Weights of a small transformer language model.
Size: 8 layers, width 704, 8 heads of 64, MLP 1216 SwiGLU, vocabulary 32768, 78.2M parameters.
MLP neurons of a small language model. Each row is named by its layer, matrix (gate and up: input weights) and neuron, and shows model dimensions 80-271. Each number is 128 + 24 x the weight over its row's rms, rounded and kept within 0 to 255. Numbers have three digits each. A neuron's up and down rows have the sign that makes its largest values positive.
After each neuron's rows, "fires on" lists the tokens most often at its 100 highest values on Wikipedia text that the model never trained on. A number after a token or word is its count.

L5.gate98:125125147137104155102142162144103136123116134102127143118143111171119128162108128125147129189118120153111154117147129100088083118113116130140099121090117186088134136141140127161144144096118080115136127146167147134132112144090151132157151140108151126116111121122159105173163111109105170116146112133127124113112122147150167113161108138189171144121127079128120108097146171107120135146093110148127092138103136078158106122134116171135131129126145115155133104103109118123115119128097112092102140122131187114155152112161154078111148112118104148145099133130138097128141112136153128148
L5.up98:131132158114141151098140043146142166112092146093110113090131190156145142147094152136149084158144167174160112104109115130094121125079133096121123142153134184110108178133100162133099109096120100128200121111112137107128116183115134145120107105158133142142103123116142122155137166119129171126111122117122106143095114136134185111133112151104146122134108110119130119129131116114124097105120128113171092158153140084128171100133107152138110092142137115139119111147105116118110088162124108123126156122096195104122123169103112124121152110103106140145095130147122110133129135138096183157
fires on: "\n" 46, " life" 9, "," 5, " attended" 4

L5.gate329:153119094126133102144161143122116113095157111141129170112122093119181137143150100131149130108129178132141143126160112119129093144095130114137135130143114132107129138136119133166132136133120087147151123088117092125196141149094122114102108091141105141098129079099124136083114114139158156123147137152153109136113102158138155117136109173115120111129121174147125125131120150138120157156056162115121147109125160136117109149146093154119114072108122101116123127094109148152142178138145133160112147148153126160093113175156089142138136143124159108148169092123139178117166135193134105119
L5.up329:159117145080128144183100101160088113113079140111181092093087117094151209103100160146160091156114176105145155167148127118119087144132167128130148131115160127107116137146165103133168129123157093155119123083133108141101111102167094115098145133139175130143103118086148120151141134128113157092102110109124172159113135152106162161136113163098134118145125133126103167134134131118135086178131114126128086129124103108120119110143112138150090104138132080107151084130108135115134140162155087122117126117129154089120127176120104121139138144099149138126161075125095099159109171133145154118
fires on: "-" 41, " of" 14, " South" 6, "ap" 5

L5.gate800:123103132119138112134116095114117127134061112133074109082079148177173124151142141119123131128145149131080137127130127127139115090105139158137121110157127132118139137107144206114160144127144115167114102131134095092091137131141134168130191159143134100135106139161106109139164168136131108102113143118131139114115175145148133163124138152146135151169133142132137158133060140092073148120132149092130141099134088085113147128147122109146103075111136090134119129109118076148169088147132139109124147105107153105176105160085171154138116115144098201124086152130154158145095129147091128135
L5.up800:112147164115133106124118134112107080172129155134100155132141083116126123134084134138158114087173145130149091158105148153170110170135098153138111131120128153091100139120134101120146122149090117083125208136158091191150088163117128122099145113081135132124126131126150191154171168152128102155098110178149102125153107125118125115141125144091152160116096141130150111147097116114138130138150123137114102129107095067131117133132173153123128128143118116119125134162142140099122108109155144125117096129089144125133131146132117124105105110109100114137126133166125142106117170106105100130
fires on: "\"" 25, "," 20, ")" 15, "\n" 7, " |" 6

L5.gate1011:089131167114100135139121110103160160147161132140121117118128145158134158181149136127101119078120144202146132142118137103117095105148155171080113100136118113127116136134104133150157103129098149148099150149173105101119094148117112134105092119128133146179152111113117079117087152149136118124085101139099134095152130166151135095143148132134086131151150125123150133150096090095110127125095136135160103146171131140112107126047138128163115146098123136137099136153131093116138152130103134140124107151176095097137113178154132138100110123134166137126114134157149159138149114090124129134
L5.up1011:127150140129100115161114089158179139136134135125138136158123151115143132130107099167116123138150151146145146150110170094103084108138136131124122126104125087128169154117164137141130114112121096106127164062117109129135118116113146149136120119134122180148134151119112085140123157134137123111097128128116132126167091178115109119158133114150124111099094110134119141126122140081161126128110110137157122163145141099135130120120122143139137186108187140134098123138147112142140157128121112137122100181105128116116145106120145142130116130147173138138135142115182170135138081098123167072
fires on: " a" 63, " an" 9, "d" 4

L5.gate543:125110117169131163134134077150138174153136117129173127155139126140143131156108145086171136121140119078111082153190123165131150134110113114157123140090161103132169118114134178121137147141149114153113120106098096132144084135092147132110112111129120157144087116134155154122149150140148126053054142125146127127128130137095137111104154185151101138141145139116172173142129129141119119161089139075120116144145138137132125125162168116108130108135144124145095143102118136091117177134106136128144140176136132130133113141153087197103144112115151101114111118127141107124112099109147065089
L5.up543:072151122105126157114131153126107172145128111118170137130118074138129104180046135099094127137105106102116110134171131122088108161139135132170069149141133117156121148164150110136138107125144121089106152089121131143155116127171163115089156113122104132139144165120125109128145112157085128100115139125177127137091156140113160177094131163119119108144148125145155188140133121137104131146126127118114144096136126073120108086141151132105143140139171122148120095129161112104114134108130099105155058139123088132144111125160169140126103137110133128098109066138106102110118132151169113117
fires on: "," 60, " of" 25

L5.gate164:078103079130120147141086125144117171142102154131133138117157144115143141171146151113137136109167108097110121135111124131135134135116129103151146148137101101185139135175132149156129136108108127147123100098144175120122098104124140171131117072144121132104126070115128139125093136133153141147137101100106130146114110158157137123154094130120104123135121131149140085141155127143132147131123077182098109123147114129144120141120119145141125103096138111158122135129151134131149098157123177156109144113136119160147146170144102135138123140055174075159131116113096120132159114117145146141
L5.up164:134136126120125108127144200115091150122113111117129136143126115096140133086138123086140117119135133116100101193047173146118104132116115095147128166119150109117137135150135145166181127127141123111112131099163134138183126139104114099119149129157138170127168127149067169142108107172118121133107094083121181151169104121148129096160107156089088141073143138136182095124164128122123146115118117144091125132147113088123142187113141117098142110112109134153176137111140131123143120129143101188159128143139102139142114133135151150086118134104127135129142090103139135143170123119118143096
fires on: "-" 30, " of" 28, " first" 11, " to" 7, " " 5, " for" 4

L5.gate1148:151131155131136135171101177145119133141142152088129077124142100150146137146102112092170134156127137076096096151127181153125101146069131127104157173123139116138116121116143137101114128103127105127198164064119151168126092138108162126134131118117123129105131131142135152190149181090106134107137126100153130129126157110132135159138111116125172111089124149114084129105144142149133153151187121142112137130168136135099126132172137121149128119144153108148139107088083111172128128151129143105118149133112115150124116082137137142123135144138139217178077158138122124171118128127098155126
L5.up1148:148119113092127080154118111140106138109143113163149118099119159162168160154137139092130081152125114120184080133130135074133117110157156147156154134137106148123121096150143136111123132090150141135162116116114143127130119120141116182117145122145110147131153091159145125139097136124139134137128162170104113141077095101114085149102079108121131128165106187126118111131148157129159132121076162106154117111135135096084167117142136092135129082127129140094129157102108164130108137084099150127144143151111114129143178157129121141125165104149138119148155126154111138090133141118120151140
fires on: " United" 41, " Votes" 14, "," 6

L5.gate1005:178133138118136130136107150106108156155160109137129119096122119138120163165113099161103107066143136102148140155100121143159129146107113111164129147171112153138100132153175116128171129108145160090085119103131124094114122185106079107137112114123170122126105115145126131168133116161142120193095114113131179119143137158172129093155157088109155123113135126127128118140102140053148142091145149159127100130153128095135120089121125115105147138100123092152146113134124149142123095113135116120155125135086152134155155133128160108096118122136123155144127104120143110127137117138127191083
L5.up1005:097107104126130136163140094145125125144154077115123137126132134104110158146164090122152081162110155161149146113088141116152127159114131124103112170110124132132101172142129177110102083121112128138094111102106128106152075134101143135131125103109110115152114111133119115159121128120166171145081114131146141115111127154092150164175153099139140106118158085149140146152125084081116126091115134132076088126156159129155110129097163146122127102119137119113159181168119138172130134162110160130151159157113116115148164094128097145131102127108158135181165128180119104122150069141143152139
fires on: " a" 40, " of" 8, "a" 6, " second" 5, "," 4

L5.gate302:183132173159110094142136136142129132175119129128158159161135083168155117132105124130170124141134131138135154153112111102121129139120120144129173112109113116083113146139131151096133098119144135118088163097149146119103104159102096125119118147089161127144150117124100132151137147144110131103078159146116121119140160119111112135125138126114120152123140153160076112164110083107105129100142155140102137166149149121140140119137156141099144095167127129135108178146125101136150108159087133120137137069130137072173168155121110109082127115137122132119075143148168059115095150120124149081
L5.up302:144142074171128093078139104128113149129130070150097124109114107129135120161155111085138093145083123130143120174117110150112056108128158119135144109158118084135207160134163158147117103102145175124114135116125117121107123171108152139133135113133106108105138089152132131137128125127170164099182140148135152119149083084122093092087127127138109111097130147128101114127087106098204118128104113133074123145142168150114096142132123107155129149184115124131063156084122187098138082156104131087126140130136158154133130098125139139135111160131095124138135130125099120121119131207154108086
fires on: "," 90, ")," 7

L5.gate246:151115131170137081148103154121092152133110104133138112147086154148115123150133171119151185165156097148158142139157131144163090146143121161073161154115119146099136141136143127123130136129143144166153114084151132092147108125153176117109131088105184105155118108135158114139124144090124129132134128049124105100119094181118158128134151101126211150140137126148080145143135114106123118174124133134128115117127162105117110126173113120128113088197113080124156087123113124130133094111141142097122130152119078105142139140139122123084101145131137194149101138155128151149156134154107141091
L5.up246:162158162118156137175125159149077132091156126118182156163103136095130133151108184159080154155157098130106121167108140144151173144125131118128104130130113114092108146104139170131183102124140124154134171087175114114128103139111137132126153123106155105103095151162132111128142148172146135131075158129145141157131113110096138145101147161193159127113122107124094140133113122155139134126168104097145121117122145144119153129105131104134081111173159122118118125115119130148149096127112155132137093129112161121137116096119110091114171131079178170135137131140126118159142118130109123142
fires on: " the" 37, " a" 11, " A" 10, " by" 9, " as" 5

L5.gate492:109125114175189126125123104094096149141124155122149093160112126096105079155122116144168115135108093106169090123177132160133093163132192117160132113147107077119084102144100132175130115115119099138135167130150157121116112143100119148063167121109100132149152105129133132153119086125114155123126156151127110117117105191136109125151137121120130142112126101138104113143146108124071154143119143089151130130102144121186117108100127164088097178131133116175128130116137112132127136095146079107169123124099116163080125116174151160139175084142115142103110162123137116114136120153146128109
L5.up492:103143115132136119145148159132136114128168073173155120118091127118124105116111123143137130102186136132109120128151149139113132092132120132136111083142127104125111153137193156108163128144141156144098116158190099161098136131116153102112155141160101132152135139129144101119124117136179103109133145139155151151166136160110083113117135209132130105111128147148099152133115108178117106126145171116087094112138142145098112135166131140157148128109173137081136123138111130120170146132157117124153140163160167102171123155139116209126140146099134116123087136134147179113131105137141132118
fires on: " at" 17, "," 17, " is" 8, " body" 4, " on" 4, " to" 4

L5.gate645:137140126159111123119133120160114110179116142085132122133142138138189142145097141126118169086093162128160126168116132110095111155084123142121097129108129109134113080124129112153116117130120132133115116116127113141161185127140081136121179092119151152085134126146155117129168131098086102107176149102097175123104102171125134073136126138110125141123104115116148080118071133060119165121145133139135122164131130104117110117093126150169105139098131155152129128118129148145150155114129150131126137111151164138128077118170162107134110111171099142150131131112126127112140141149104153128
L5.up645:100134148156165154143113135193118127109113113125110133145132114171124150149100131105168062127116135119145124102121153142121123150110101159118116153098141117109116144116093126138140107127132141134111147085090134119137096111111117132148166114142191174134139085067162115146148110125135119119125110143103152158135074127131102106174119115137117171126131115129136073182118132114137166084116091113110101111144128144137140135137154125182112130125129154128091183072073155117135161122119155120100133151149116169122142127161168062153148124134135147162126155130135111080156167083121147145
fires on: " a" 32, " |" 17, "\n" 13, " was" 7, "|" 7, " 1" 5

L5.gate1203:108129111166206149180131134125105175179128096143123134153111102148122126132098167148119120159151117133128166130146134148106106119119099122149109135111132142127119121110135136153143100158135137154140121118129129120107159156103125115133161146122125128152166122126148117145121142161138132119115149123107101128128114136114147136096151155072151171093144158104129086171124119130119125115127125099157136121136130150136145100109139124141133122158101129127107135102148123095082123109084132143179126125131149145144173140102108151126132148128116103102166163125163117135150141111126139095
L5.up1203:112157076140123145160167127123129112141140114067138145162119144123092125173165170122135103152119140120111101119119104122131102129158123112098124122141125142116089113162103093151119143150093152107106156100141132126135129140096110130121128111109111130161132145126129145146130077124081140135117136093178132152064150137094112154200135167124141128123134101151093120112183148126118122116114088173144147136167105142126144129110091126162096164118093106120117132150144130140120123156130126139173107164112131151133125136135142119136110130119157140118175143090107092141144134156173153105
fires on: "," 47, " born" 5

L5.gate22:107165126117078110148098166146128140127154101097124142111113109144107151133089124116080161151119113104094166128146123133110137137137164126105114103125118108125126137118150120132121123138111140105137097114143143119111084147149106118183057069145098067063108129170152095093123115117159104071129094090162142160140099124113143107118090155119152104111095131144150107074083112085145146184129123111136107121154124127171056135119123106112123079169165137099166155107150129096136127165168112149132153115106089141145129113146111171108112196124087151126082145147135141086088104160117110102
L5.up22:125130120118149131133081105131134065158093130099101110125137122109159149142132086120124115147139172171140120118107137140101135104144109132110145143118138114127121120096121153120166101111126090096172146149132111092124105160137138138142135106168066142142131114109129077062127182154121143065131110129126101124104140096121110127156118100120100128138115167166153130135144146135132114104115127124122152085070148133138120161124138132132153088141192078126129119124074180151112206157148116150135131141132124145152126106143130105154116134169134136161143116141140156100150081105114157112
fires on: " |" 31, " 1" 8, " 0" 8, "." 7, " first" 4

L5.gate489:142134137146121092131148146084092083131135090088136121111145148106116087117129095135193117112113148170078122118112126072138126117106106119169091143131121157165145109135123114139156134111157103165133109144159086140128172131130137112096138120097121149161125165150134160119088142136132119162134131098152145113135170126132094105118106137104075110129156105130113122112134116146133115142113177135122120077130156161163115144144112157124133151165142157103103138126148142133147120119131150119180103157158096163131140133137109141155150110144132168132128129133172155110119127090190073147
L5.up489:105107119094149137155129101089113122144144130104129126120113136111137106182110128113148135092201130094136103147139135149141141113151134150150128114160117144138150150127106182135155117136134096154127165095117126162115114102169135107129102155094100137134109172169137119157117130141137082142143125116114131121129153159116143109135119153140118140139093167133124099126156112115143137130158152154136121142138126148151142148144109141118152157117125061137110113124165098127082120092114140126150108139109109137139109145156116094108049123133155103122084117128168150165182136141148120099
fires on: " a" 19, " I" 11, "a" 10, " one" 6, " just" 6, "I" 4